python train.py --hidden_size=384 --num_key_value_heads=3 --intermediate_size=1344 --hidden_act="squared_relu" --norm_eps=1e-06 --positions="rope" --rope_fraction=1.0 --tie_word_embeddings=false --init_std_qkv=0.0196 --init_std_down=0.0 --schedule="cos" --max_seq_len=512 --max_steps=5584 --dataset="wikipedia_en"
MLP neurons of a small language model. Each row is named by its layer, matrix (down: output weights) and neuron, and shows model dimensions 320-383. Each number is 128 + 32 x the weight over its row's rms, rounded and kept within 0 to 255.
After each neuron's rows, "fires before" lists the tokens most often just after its 100 highest values on Wikipedia text that the model never trained on.

L16.down658 [182 130 110 165 100 116 122 151 155 167 147 131 140 120 126 129 149 175 124 109  87 124 159  93 144 135 162 180 130 141  62 109  61  92 118  90 143  66 115  68  93 137  87 157 155 117 160 168 108 118 114 116 130 119 130 112 122  68 161 132 163  79 132 133]
fires before: " |", ":", " (", "\n"

L6.down789 [119 121 167 102 129  88 166 168 107  82 162 167 105 112 107 125 121  79 113 148 141 136 102  81 181  91 131 130 152  55  93  95 120 137 134 171 197  97 119 104 130 202 187 162 169  71 127 103 112 114 132 114  73 121 169 130 150 125  77 180 105 131 137 124]
fires before: " "

L11.down42 [168 154 119 127  16 136 163 126 162  99 130 130 195 184 102  74 155 100 140 138  88 135 162 187  84 131 102 167  66 139  95 125 123 131  79 138 134 147 126 206 124 139 112 100 121 122 178  99 154  86 136 162  98  57 106 100 135 125 135 149 190 138 110 103]
fires before: " of", ",", " and", "."

L11.down430 [126 130 110 143 155 133 166 128  93  88 133 176  99 151 165 175 166 116 157 158  71  41  91 118 121  59 152 141 140  85 112 131 137 120 114  99  72 137  87 104 175 143 206 132 145 123 115 141 122 140 143  75 113 115 107 170  93  91 163 146 195 100  76 112]
fires before: " ", "1", " a", "9", "0", "\n"

L6.down14 [174  91 167 121 137 138 165 142 141 110 120 196 112 143 139 103 120 142 147 111  90 130 157  58 147 113 117 110 150 101 153 126 124 120 144  96 125 167 135 144 138 177 112 137 116  89 207  98 117 155  80  91 159 145 166 138 146 157  91 145 112 171 169  60]
fires before: " the", " "

L15.down1093 [162 172 136 147 125 144  95  97 134 131 138 109 174 122 144 150 140 147  44  41 134  96 123 132 107 145 136 109 147 135 184  72 140 128 133 160 138 142 139  77 146 137  87 108 157 109 159 137 158  94 122 101  94 114 150 111 123 114  64 146 123 147  54 202]
fires before: ".", "0", " ", "3", "1", "4"

L16.down981 [ 68 120 117  94 111 144  98 129 106  86 149 156  84  58 168 114 154 153 130  97 116 146 152  48  92 108  86  94 143 117 188 113 140  93 130  68 149 101 150 111 121 112 144 153 153 110 131 120 104 139 126 161 113 182 145 181 170 122 124 144 170 141 110 135]
fires before: " ", " of", "\n"

L15.down643 [120 129 139 143  88 142 174 101 155 150 195 159 167  67 127 102  94 140  87 122 159 106  90 120 162 192  85 176 134 139 164 141 138 134  90  89 115 135 182 124 154 150 105 117  35 125 112 139 111 154 146 134 124 120 154 121 151 119  43 151 152 139 161 166]
fires before: "0", "1", "2", " "

L7.down1216 [146 121  85 143 148 187 154 133 123  93 120 182 150 137  82 132 171 134 121 198 113  92 122 125  90 145 170  81 120 142 159 125 143 124 171 124 116 156  59 151 163 141 162 156  65 136 142 137  86 128 130 104  98 145 135 184 112 134 128 139 134 168 118 125]
fires before: "9", "8", "7", "5", "1", "3"

L15.down514 [161 152 106 163 160 134 204  56 108 167  79 149 173 178  49 132 181 133 131 126  91 156 112 160 157 128  86 115 114 141 101 134 169 155 177 141 113 146 164 139 170 156 102  48 152 135 140 173 100  83  94 150 107 108  97 150  92 149 109 131 108 162 120 207]
fires before: " |", ".", "3", "p"

L16.down1212 [125 126 180 138 154 123 126  90 116 109  75 168 135 117 118 174 125  84  81 105 147 138 175  96 184 135 171 111 108 144 133  95 100 110 121 123 124 128 154 173 139  68 110 123 140  84  80 147  93  91 148 129  78 106  69 117 165 126 112 119 144 139 153 166]
fires before: " |", " ", " W", " L", "m", "1"

L11.down900 [144 107 140  54 140 137 153 100 102 126 175 116 104 110  88  86 119 154 192 123 117 142 111 160 176 153 166 136 149 116 154 134  82  99  98 141 102 135 131  92  85 113 107  97 151 161 108  91 129 139 144  98 105 169  85 123 119 130  98 112 121 165 139 158]
fires before: " ", "\n", " +", " −", " |", " ."

L11.down197 [ 97 116 104 131 113 120 103  75 129 174 156 121 154 127 162  77 147  85 114 111 115 137 105 160 129 195 126 114 172 100  73 104 153 118 133 186 155 154 171 147 132  84  87 118  84 121 133  76 112  65 145  80 156 114 142 140 127  79 146 134 181 123 144  80]
fires before: "0", "6", "7", "8", "1", "2"

L15.down733 [143 171 157 120  79 148 135  68 155 145 188 138 179  84 118 165 108  77 157  76 113 153 156 161 115 196  90 109 111 192  98 113 149 111 112 128 114 101 145  42 162 144 145 173 106  72 182  99 177 108 127  90 176 158  70  85 158 108  87 117 137 102 124 126]
fires before: "4", "5", "3", "6"

L6.down847 [106 177 110 131 118  80 122  83 190 192 142 127  88 151 196 134 100 163 139  71 118 153 129 146 101 125 156 129  74 146 132 145 117 102 131 126 111 154 101  99 146  87  59  91 120 109 173 134 114 176 145 127 104 119  73  75 142 117 135 111  76 111 138 106]
fires before: " "

L6.down1230 [135 139 111 140 141 148 124 121 131 116  47 136 144 143 154 123 164 136 122 127 158 119 150 126 147 170 173 121 157 113  95 137 106  89  90 110 167 101 138 138 144 124 150  68 117 124 154 116  94 117  92 169 104 170 135 167 114 177 123 149 135 165  92 180]
fires before: " |", ":", "-", " "

L16.down57 [112  71 117 104 143 147 114 165 174 150 136 141 147 109 114 123  72 109 103 106 154 139 110 152 144 220 112 139 119  93 134 150 123  68 123 148 119  92 145 152 115 164 157 174 126 159 173 151  77  78 102 162 132  85 106 186 144 138 110 135 171 174 108  77]
fires before: "\n"

L16.down540 [154 158 174 133  82 113 130 107 111 118 113 160 138 181 138 153 194 117 141  93 159 141 120 125 174 157 100 101  86 109 132 117 121 123  89 169 148  93 185 167 180 164 127  93 115 168 146 155 170 122 172 141  84 144 141  76  96  57 143 124 119 199 162 139]
fires before: "0", " |", "%", " ±%", ";", ")"

L15.down1120 [187 140 105 117  93 133 141  87 124 185 132 132 179 112 125 139 108  78  90 124 105 141  97 114 214 122 113 180 142 123 193 135 103 164 104 167  95 143  71 134 142 148 119 143 102 140  84 112 144 120 105 153 113 166 158 113 124 116 113 151 114 150 104 134]
fires before: "\n", ".", " |", " (", " ", " Goals"

L16.down70 [127 116 105 146 120 130 174 143 101 138 169 123 153 169 145 129 152 131 138  96  94 162 138 152 171 131  91 136 172 117 138 159  83 126  74  68 109 116 106 202 161 128 141 108 122  90 177 129 125 140 147 113 114 137 164 152  87 109 127 118 158 152 151 172]
fires before: ".", "–", " |", ")", " ("

L16.down947 [ 91 120 182  76 116 165  64 151  87 133  95 149 100 111 117 177 132  76 116 101 132 141 163 154 189 103 118  71 147 117 121 133 114 141 193 115 111  97 178 161 148 136 141 100 139 136 127 138 148 108 164 154 131 144 136  98 137 110 120  74 155 161 164  98]
fires before: " |", " as", " be", " of"

L16.down336 [ 99 121 128 131 168 129 149  87 158 157 137 130 191 137 109 168 163  96 190 183 145 110  87  97 161 195 159 138 108 137 133 118 132  97 207 102 104 175 149 118 186 109 142  94 140 152 131 119  92  88 153 151 127 167 136 142 175 112 105 139 114 145 190 149]
fires before: "\n", "0", "9", "4", "2"

L11.down215 [141 106 121 154 158 133 125 113 102 172 162  62  95 140 150 104 129 149  73 118  98 161 151 148 155 130 121 125 172 126 138 138 150 145 146 106 124 146 173 176 108 159 185 156 127 160 114 116 124  87 127 140 154 174 154 195 143 122 142 153 151 117 129  50]
fires before: "s"

L11.down245 [163  83 152 108 122 197 138  75 159 145 154 183 132 145 130  99  96 114 166 127 149 117 125 114 138 142  65 175 138 180 161 125 125 129  91 132  93 157 177 124  68 125 147 138 156 150 130 159 105  51 137 142 110 100 127 118 111 154 120 160 156  81 203 148]
fires before: " the", " that", " to", " a"

L15.down460 [160  46 147 140 137 122 168 140 147 148 151  82 143 130  96  96 126 104 188 120 147 188 149 117 149 108  86 165 203 124 138 118  89 159 135 115  65 152 135 107 135 123  75 114 134 129 172 156  72 105 141 111 149 118 119  93 152 117 122 141 142 103 207 146]
fires before: "\n"

L7.down858 [128  98 146 109 180 107 136 135 129 184 136 155 125  88 140 115  93 139 140 120 149  54 107  89 136  76 134 136 133 140 122 120 168  83 137 165  84 122 115 109 125 123 118 124  90 120 113 148 144 101 117 109 110 122 104 184 140 125 141 162 116 102  99 160]
fires before: " |", "–", "0", " votes", " place"

L15.down498 [103 114 157 158 145  74 138 115 149 184 127 123  84 147 121 129 139 108 158 130 136 116 149 165  94  88 114 122 146  70 153 124 174 135 172 117 135 130  84 132 146 150 125 126 169  79 150 100 113 174 146 152 134 166 154  72 163  61 179  67 151 107 161 102]
fires before: "2", "1", "5", "9", "3"

L11.down121 [162 139  70 184 127 152  92 152 112 112  77 155 112 164 165 136 165 177 114 116 150  81 218 110 180 142 140 147 118  83 189  68 140 106 133 116 124 119  92 129 159 125 147 115 122 173 101 145 112 142 118 134 112 146 153 138  76 142  97 196 130 150 127 144]
fires before: ".", ")", " (", "0", " |"

L11.down123 [ 95  99 135 154  53 170 154  59  85 181 151 127 101 159 116 178 147  99 130 164 113 121 148  72 132 168 168 132 132 145 148 115 208  91 123 131  70  94 129 148 143 131 143 132 149 106 115  98 142  86 108 100 106 113  94 125 102 164 162 128 111 106 168 129]
fires before: "\n", "-", "|"

L6.down968 [160  92 114 111 156 106 134 145 132 107  75 110  92 148 131 149 130 141  91  91 141 128 128 107 108 114 110 170 138 139 134  92 145 108  71 140 117 138 143 156 138  99 177 134 202 107 136 126 123 124 111 146 139 108 112 190  86 125 109 166 120 103 146 102]
fires before: "-", "\n", "=="

L16.down892 [ 83 127 115 130 133 123 136 114 108 143 150 135 145 118 172 131 121  92  86  51 111 187 115 122 124 208 167 134 153 169 142  55 150  90 135 165 102 127 144 136 179 155 124  99 127  77  96 135 130 115 178  99 115 165  92 173 110  97 121 104 119 155 150 127]
fires before: "4", "0", "7", "3", "1", "2"

L16.down609 [ 69 152 169 132 134 152 130 102 121 152  99 148 127 168 158 158 134 128 110  50 119 133 147 152  81 127  98 141 151 145  82 150 116 156 153  83 122 162 195 115 187 221 100 172  67 153 128 116 101 141 129 174  89 128 111  95 123 154 112 126 149 147 108 131]
fires before: ".", " |", ".,"

L7.down63 [ 76  59  99 109  77 156  93 106 141 131 115  75 108 132 118  99 140 143 163 128 185 123  87 143 121 183 154  89 124 126 123 163 138  92  93 155 102 114 108 110 146 126 177  95 159 133  81 124  86 100  64 150 172 158 142 139 174 141 115 167 113 107 163  48]
fires before: "\n", " |", " "

L15.down445 [101 132 131 104 107  97 172 119 185 160 114 110 107 151 200 157 103 125 118 144 116  90  98 151 149 123 121  85 173 156 151 184 125 159 156 106 117 121 134 168  78  91 111 159 117 238  55 155 133 121  97 166 110 130 144 137 125 145 110 196  71 128 129 143]
fires before: " ", ":"

L11.down544 [118 144  74  69 151 169 149  95 156 147 105 126 186 106 150 173 153 142 123 171 148 125  92 111 115 136 108 140 165  93 149 137 140 127 193 122  89 215 100 160 109 167 128 187  81 126  90 122 142 113 105 145  70  49  96 134 151  78 138 140 149 159 167 176]
fires before: ".", "5", "oil", "8", "0", "4"

L6.down919 [ 90 162 135  77 119  76 164 205 121 103 145 121 138  94 111 107 181 110 108 164 138 179 107  61 110 127 181 144 160  50 128 128  65 153 109 139 191  88 112 132 150 134 178 123 153  68  95 127  87 114 122 163 152 139 159 141 125 169 109 177  64 122 150 147]
fires before: " "

L15.down858 [108  90 135 109 103 155 155 111 102 114 105  99 105 154 155 150 132  85 138 142 152 117  94  47 144 157 118 121 132 137 118  85 175  81 101 127  78 137 112 123 142 148 167 167 100 156  84 146  77 145 184 148  96 114  87  66 112 137 130 136 156 117 139 103]
fires before: "|", "-", " of"

L6.down268 [118 189 100 121 100 158 155 129 205 114  75 141  78 117 106 173  96 134 129 108 155 177 105  63 138 131 126 131 143 125  92  50 111 152 112 144 113 126 143  84 186 185 152 157 113 189  56 118  90 176 140 134 142 169 100  99 133 123 151 115 167 176 169 122]
fires before: " ", " (", " of"

L6.down441 [129 120 103 110  89 162 106 152 119 128  99 134 109 123 127 141 148 151 137 151 100 171 126 151 146 145  40 102 134 106 147 146 161 116 115  91 101 113  88  69 154 157 145 167 182 117 112 171 124 121  91 127 142 196 107 108 164 146 119 134 175 167 138  75]
fires before: " ", "k", " Gold"

L16.down507 [ 99 159  90 152 190 102 173 127 184  89 108 163 156 178 174 117 149 206 206 171 131  87 131 117 107 132 138 119 160 111 146 186 127 129 120 113 119  96 124 116 179 126  82 169 156 141 156 162 149 140 138 114  82 166 177 140 203 135 156  92 110 102 132  95]
fires before: "0", "1", " ", "3", "2", "5"

L15.down1339 [ 70 201 159 121 141 167 128 107 110 142 114 128 136 141 156 132 128  86  87 133 105 150 130 128  89 109  69 166  93 147 142  86 151 140 144  87 108 144 140 193 140 118 171 118 105 190 121 106 179 104 159 118 173 153 143  98 130 170  88 141 107 151 171 127]
fires before: "0", "1", "s", " century", " ", "2"

L6.down527 [109 150  63 102 118 184  50  80 175 153  82 141 146 133 136 149 123 136  86 141  70  93 134 150 130 140 175 135  73 131 126 177 142 138 108  86 128 124 111 108 127  98 132  80 149 102 100  66 165 172 149 198 104 128 103 115  98 107 164  86  84 166 190 158]
fires before: " ", ","

L7.down1234 [ 84  89 109  96 162 127 143 121  81  88 189 137 168 151 195 159 117 140 115 123 122  91 144 150 122  99 166 131  93  95  69 178 155 140 100 155 165  90 160 103  89 177 120 107 162 121  55 122  93 140 143 117 103 112 121 116 173 100 126 149 129 202 102 150]
fires before: " ", "\n", " May"

L15.down861 [132  80  97 165  82 139 100 113 138 108 133 138 181  79 132 151 148 164 120 161 108 163  40 127 130 211 113 143 164 150 100 191 137 139 142 103 123 102 124 152 129 126 157 169 131 132 119 135  99 148 134 110 119 118 100 178 158 119 144 118 145 137  70  68]
fires before: "\n"

L16.down978 [155 141 132 142 101 108  85 102 141 144  99  44 102 136 101 123 101 181 157 113 134 100 134 129  71 166 125 133 146 158 149 136  92 123 126 148  87 120 157 166 151  15 114 110 184 116 138 139 106 125 118  71 116  86 120 197 164  79  88 146 184 154 138 105]
fires before: " |", ")", "\n", "4", ":", ","

L7.down836 [ 62 138 105 113 154 111 191 205 155 112 154 102 146 102 165 119 149 132  97 135 124 125  78  59 155 120  83 164 167 110  38 110 137 135  92 171  82 125 143  88 151 153 182  85 137  92 102  98 101 151 168 142 121  79 115 149 166 176 109 196  79 121 163 114]
fires before: "1", "2", " ", "3", " |"

L6.down1184 [163 150 122 168 136 127 150 132 158 120 130 107 155 123 125 133 187 118 143 126 137 137 182 106 236 125 105 115 123 105 133 159 176  80 107 127  92 119 130 135 165 176 111  81 119  63 110 135 148 122 111 145  48 103  69  71  95 117  96 155  98 156 165 122]
fires before: " |", ".", " ", ":"

L15.down1264 [141 162 127  87  59 115  73 115 101 123 103  90  74 177 105 157 111 118  54 104 145 134 115  88 145  31 100 187 135  86 100 119 117 153  92 130 134  65  96 137 125 104 116 170 148  69 141 116 100 106 142  92 148 109 147 144 143 158 107 116 174 118 139 157]
fires before: "\n", " |", " Total"

L15.down892 [ 86  99 133  73 160 115  95  86 162 150 138 115 175  77 140 170 140 121 158 104 157 116 137 118 106 187 138 124 100 174 105 113 143 115 131 120 119 167 146  99 118  89  93  76 106 143 140 109 158 166 213  89 155 116  79 123 126 109  91 141 171  78 171 113]
fires before: "1", "2", "9", "0", "3"

L11.down560 [113 150  81 162 114 120 105 158 161 103 131  96 146 113 104 112 111  67 150 142 180  83 170 118 111  90 154 114 118 138 183 102 150 185 107  74 159 174 151  93 162 128 133 100  85 100 119  80 110 127 147 160 145 156 181 112 123 132 128 179 165 151 143 158]
fires before: " ", "0", " |"

L7.down196 [148 135 102 153 173  76 146 172 161 171  62 163  75 117 172 114 115 126  51  82 132  95  74 120 139 153 176  82 183 120 139 160 139  92 107 123 112 136 129 144 189 140 121  91 101 103  73 132  94 109 140 128 154 105 189 152 135  95 176 118 103 170 105 139]
fires before: " |", " to", ":", ",", "."

L16.down1121 [120 187 162 128  59  85 187  74 129 174  62 154 120 114 135 100 122 104 120 124 175 144 124 145 111 205  93 104 114 143 100 162 111 155 171 116  88 164 147 150 165 174 145 128 149 174 129  98  58 108 141 149 147 152 132 111  94 134 100 107  85 185 135  87]
fires before: ".", " States", "ll"

L15.down926 [165 117 122  91 134  39  84 121  70 144 115 113 130 101 118 105 136 101 142 155 131  77  91 109  99 141 155 113 121 125 123 109 148 177 123 164 153 165  89 104 114  96 156  90  85 127 128 129 145 148 122 148 136  49 176 114 139 100  68 135 126 125 131  94]
fires before: "0", "final", "|", " "

L11.down385 [111 150 153 135 145 125 151 101 165 130 173 151 118  44 122 210 151 155  65 149 139 156 131  93 129 156 116 156 127 149 158 110 129  91  93 158 173 146 156  84 161 142 147 113 116 128 133 137 148  90 187 102 162 148 150 158  73 116 119 136  97 158  83 191]
fires before: "1", "0", "2", "===", "5", "8"

L15.down920 [203 105 176 150 173 106 100  82 166 174 136 101 156 176 149 169 163 117 124 123 132 129 103 112 144 103 116 190 131 147 115  86 145 117 176  95 122 161 161 117 131 119 108 143 162  95 129 119 131 147 117 137 152 158 174 101  98 143 180 156 138 125  84  83]
fires before: " |", "\n", "|", "|---|---|---|", "|---|---|"

L6.down718 [ 78 129 127 120 164 130 111 155 155 157  89 131  69 136 138 126 180 171 113 161 179  97 113  85 104 153 163  40 166 154 125  81  91  81 150 133  40 150  99 133 140 153 156 139 132 214 132 122 143  90 173  90 118 128 150 124 103 111  92 105 125 154 143 139]
fires before: ",", "1", "4", "5", "0", "6"

L11.down1260 [167 117 144  65 154 136 154  52 141 147 125 171  59 133 158 134 126  83 130  90 144 110  67  90 104 119 136 152  91 159  87 148 111  65 149 117 153 144 136 104 178 153 174 184 181 133  96 104  93 107 134 163 118 144  64 132 128 133 103  96 154  86 149  59]
fires before: "\n", "-", " "

L6.down240 [ 70  85  60 118 140 151 116 105  98 146 149  85 112 115 198 143 120 132  87 124  66 149  95 142 182 118 149 125 139 138 134 133 215  84 118 113 146 100 128 168  89  65 132  87 169 197 150 160 165 162  98 124  90  75 150  78 164 118 114 118 117 178 196 112]
fires before: " ", " was", " UTC"

L11.down1307 [139 125  72 152 151 127 175 106 137 185 110 182 126 134 152 150 115 110 141 111 135 199  47 117 129 170 147  97 117 127  57 136  87  75 131  78 119 112 135 151  92 146 137 105 164 176 137 162 141  68 145 123 136 177 150  95  98 143 141 135 119 112 150 121]
fires before: ".", "\n", "-"

L6.down820 [126 159 147 141 129 167 143 138 196  65 116 146 145 136 155 144 147 110 113 188 151 120 141  94 169 105 103 120  87  90 107 136 170 137  92 136 212 162 111 124 198  99 169  55 114  96  76 119  90 186 116 167 120 173 155 151 154  98 114 195 122 147  69 138]
fires before: " |", " ", " of"

L16.down571 [136  58 115  58 137 111 120 139 180 102 169 125  92 125 122 107 186 199 160 135 102  87 124 149  94 100 161 166 145  76 182 156 116 138 130 119 159 145 121 114 177 101 118 150 120 109 112  90 118 114 197 106 142 104 172  79 123 133 120 138 163 126 115 124]
fires before: "0", "5", "9", "4", "6"

L15.down558 [ 90  90 126 117 114 118  52 118 139 109  78 118  96 152 151 145 128 135 179 156  99 124 162 126  47  77  93 165 117 174 149 139 157 133 147 100 110 111 128 180 112 155 174 120 178 143 126 154 128  86 165  57 213 148 112 126 196 168 171 120  87 109 161 141]
fires before: "–", "0", "-", "1", "5"

L7.down919 [154 173  86  73 115  98 158  94 160 192 104 161 109 119 177 108 153  83 145 126 108  95 159 144 109 128 154 142  75  34  86 126  86 105 116 111 125 141 124 172 156 172 101  95 172 105 109 129 112 111 107 153 119 161 156 145 128 135  95 139 169 141 154 172]
fires before: ",", ".", " he", " "

L11.down1254 [183 106  59 123 124 144 119  60 178 110 107 101 164 142 112 123 183 116 103  71 128 181 128 168 169  94 133  61 159  99 139 114 180  93 148 150 120 158 115 172 136 158 132  81 169 119 117 112  82 125 138  60 135 144 140  60 153  99 122 145 179 131 174 201]
fires before: "\n", "==", " of", " ==", ".", " and"

L6.down1114 [106  38 164 126 117  80 110 132 187 177 132 125 152 150 128 109 122 122 132  88  96 153 118 130 137 127 159 174 123 111  78  81 149 111  93  90 100 126 199  67 165 145  98 153  91 156 149 123 123 120 126  83 153 151 110 140  83 101 116 121 106 165 158 180]
fires before: " ", " (", "0", "2", " Goals"

L7.down387 [131 142 172  72 102 143 100  87  72 127  61 181  94  61  30 181 178  88 121  94 135 114 119  80 140 159 141 125 100  99  89 101 134 150  85 130 121 137 160 113 163 151 112 127 129 105 154  87 183 128 143 113  93  91  98 100 166  96 129  82 122 154 178 141]
fires before: " the", " his", " "

L15.down725 [117 108 118 115 152 167 132  90 115 162 185 119 161 151 119 150  79  79 207 104 127 138 142  89 157 127 107  75 118 162 148 105 153 166 137 113 100 151 172 186  82 163 125  98 137 143  98  93 173 118 136 115 125 119 120 151 126 191 115 136 154  85 199 135]
fires before: " that", " to", " the", " a"

L16.down793 [116 194 136  93  92 109 125 152 136 139 161 187 127 137 161  99  93 167 111  89 141 117 115 155 161 112 142 102 147 104 101 149 124 125  85 125  94 173 204 175 161 167 162 132 150 133 103 155 121  96 196 154 143  62 155  97  99 136 108 153 116 143 142 147]
fires before: " ", "."

L11.down1171 [140 107 178  98  86 118  83 116 127 148  81  59 110 108 124 112 157  74  93 118 104 147 111  86 128 117 117 115 135 175 101 145  74 157 160 156 103 187 127 148 115 113 126 162 141 200 124 172 114  96 148  80 115 125  99 165 164 175 162 163  94 169 121 115]
fires before: " ", "N", "″", "E", "W", "."

L11.down1303 [175 133  88 151 173  92 141  85 168 164 120  95  81 109 123 136  38 140  92  50 175 146 135 120  99 186 127 133  88 111 157 109 142 173 117 129 102 157 150 144  83 147 129 196  84 127 131 116 141 129 101 121 150 136  70 130 143 101 166 117 135  94 111 107]
fires before: "s", "t", "um"

L6.down946 [102 207 110 149 115 117 108 146 175 126 118  91 146 155 160 139 154 184  83 107 174 170 155 112 152 176 148 134 156  90 116 141  39 127 122  95 161 126  99 191 179 136 156 110 136 155 146 108 125 110 145 154 109  94 142 144 168 140 173 133  98 161 184 114]
fires before: " |", ":", "istics"

L16.down558 [118 152   0  95 114 196 123 163 165 144 100 136 183 100 114 153 130 112  70 140 144 189 101 111 143 135 161 147 181 155 222  93  93 135 103 137 109  97 126 170 157 147 116  46 124 143  85 123 155  89 102 142 128  98 111 111 140  85 116 143  93  79 146 107]
fires before: "."

L15.down737 [ 90 134 123 124  74 186 143 131  87 157  95 137 105 169 111 104 107 160 137 112  88 112 137 106 192 125 124  77 114  79 123 138 103 120 181 113  71 100 141 132 118 108 160 119 156 144 128  89 112 121 132  70 123 106  86 116  86  92 135 156 147 181 130 173]
fires before: " |", "0", "2", "9", "5", "8"

L16.down311 [185  96 142  59 137  88 166 133 144 139 130  62 111 138 172 115 155  55 172 201 131 157 155  84 101  99 144 172  55 195 136 108 152  93 103  93 101  91 107 146 166  98 110  77 155  80 117 168 109 122 113 108 101 114 125  97  95 108 135 151 131 118 179 101]
fires before: ".", ",", " in", " of"

L15.down447 [148 120 104 123 126  69 155 123  99 127  77 138 174 149 127 171 120 115 170 117 115  93 164 133 129 115 171 130 128 105 160 120 148 143 134 174 123 173 194 102 131  94 134 103 114  96  98 132 104 121 123 209  77 104 141  10  66 185 120 106 131 125 151  85]
fires before: " ", " the"

L6.down1120 [106 165  82  77 160 127 133 142 142 111 105  90  96 155 107 127 105 113 114 126 102  93 118 149 146  86 150 154 145 122 163 113 165  65 110 132 114 128 153 111 136 141 101 136 119  80 112 118 124 138 135 111 134  85  97 161 128 112 136 157 117 119  83 160]
fires before: " |", "\n", "0", " –", ":", "1"

L15.down679 [113 138 157 124 199 152  86 114 150 130  87 141 113  73  78 155 179 128  66 116  55  77 132 105  76 143 145 122 119 145  87 100 111  65 121 160 147 142  94 128 165 111 123 117 110 205 130  95 108 193 194  98  82 138 116  97  96  26  89 117 123 184 195 152]
fires before: "2", "1", "0"

L16.down913 [ 67  96  63 108 133 179 183 190 186  92 170  98 188 135 108  98  90 113 108 127 154 134 123 130 111 102 148 126 115  62  68 119 143  96 104 158 147 181 103  67  93 128 119 148 160 137 121 132  73 115 124 168 100 168 100 132 111  88 114 204 188  99 133 157]
fires before: " |", ":", " ("

L6.down1145 [137 178  67 126 119 124 100 133 153 120 162 129  98 135 147 183 166 142 123  80  44 120 168 177 114 146 118 176 116 128 126 137 158  79 124  69  87 140 113 109 171  90  66  76 145 144 119 113 176 172 154 145 100 165 131  59  96 132 123 131 109 162 174  61]
fires before: " ", ")"

L16.down867 [101 127 134  91  77 119 182 103 143 165 127 132 119 100 115 147  83 152 132 142 139 129 147 109 163  95 137 132  93 130 143 119 198 121 116 175  83 146 113 102 124 166 109 133 127 144 123 131 123 160 109 146  65 101 133  74 114 138 140 147 123 128 209 139]
fires before: " ", " −", " Midfielder", " +", " Small", "\n"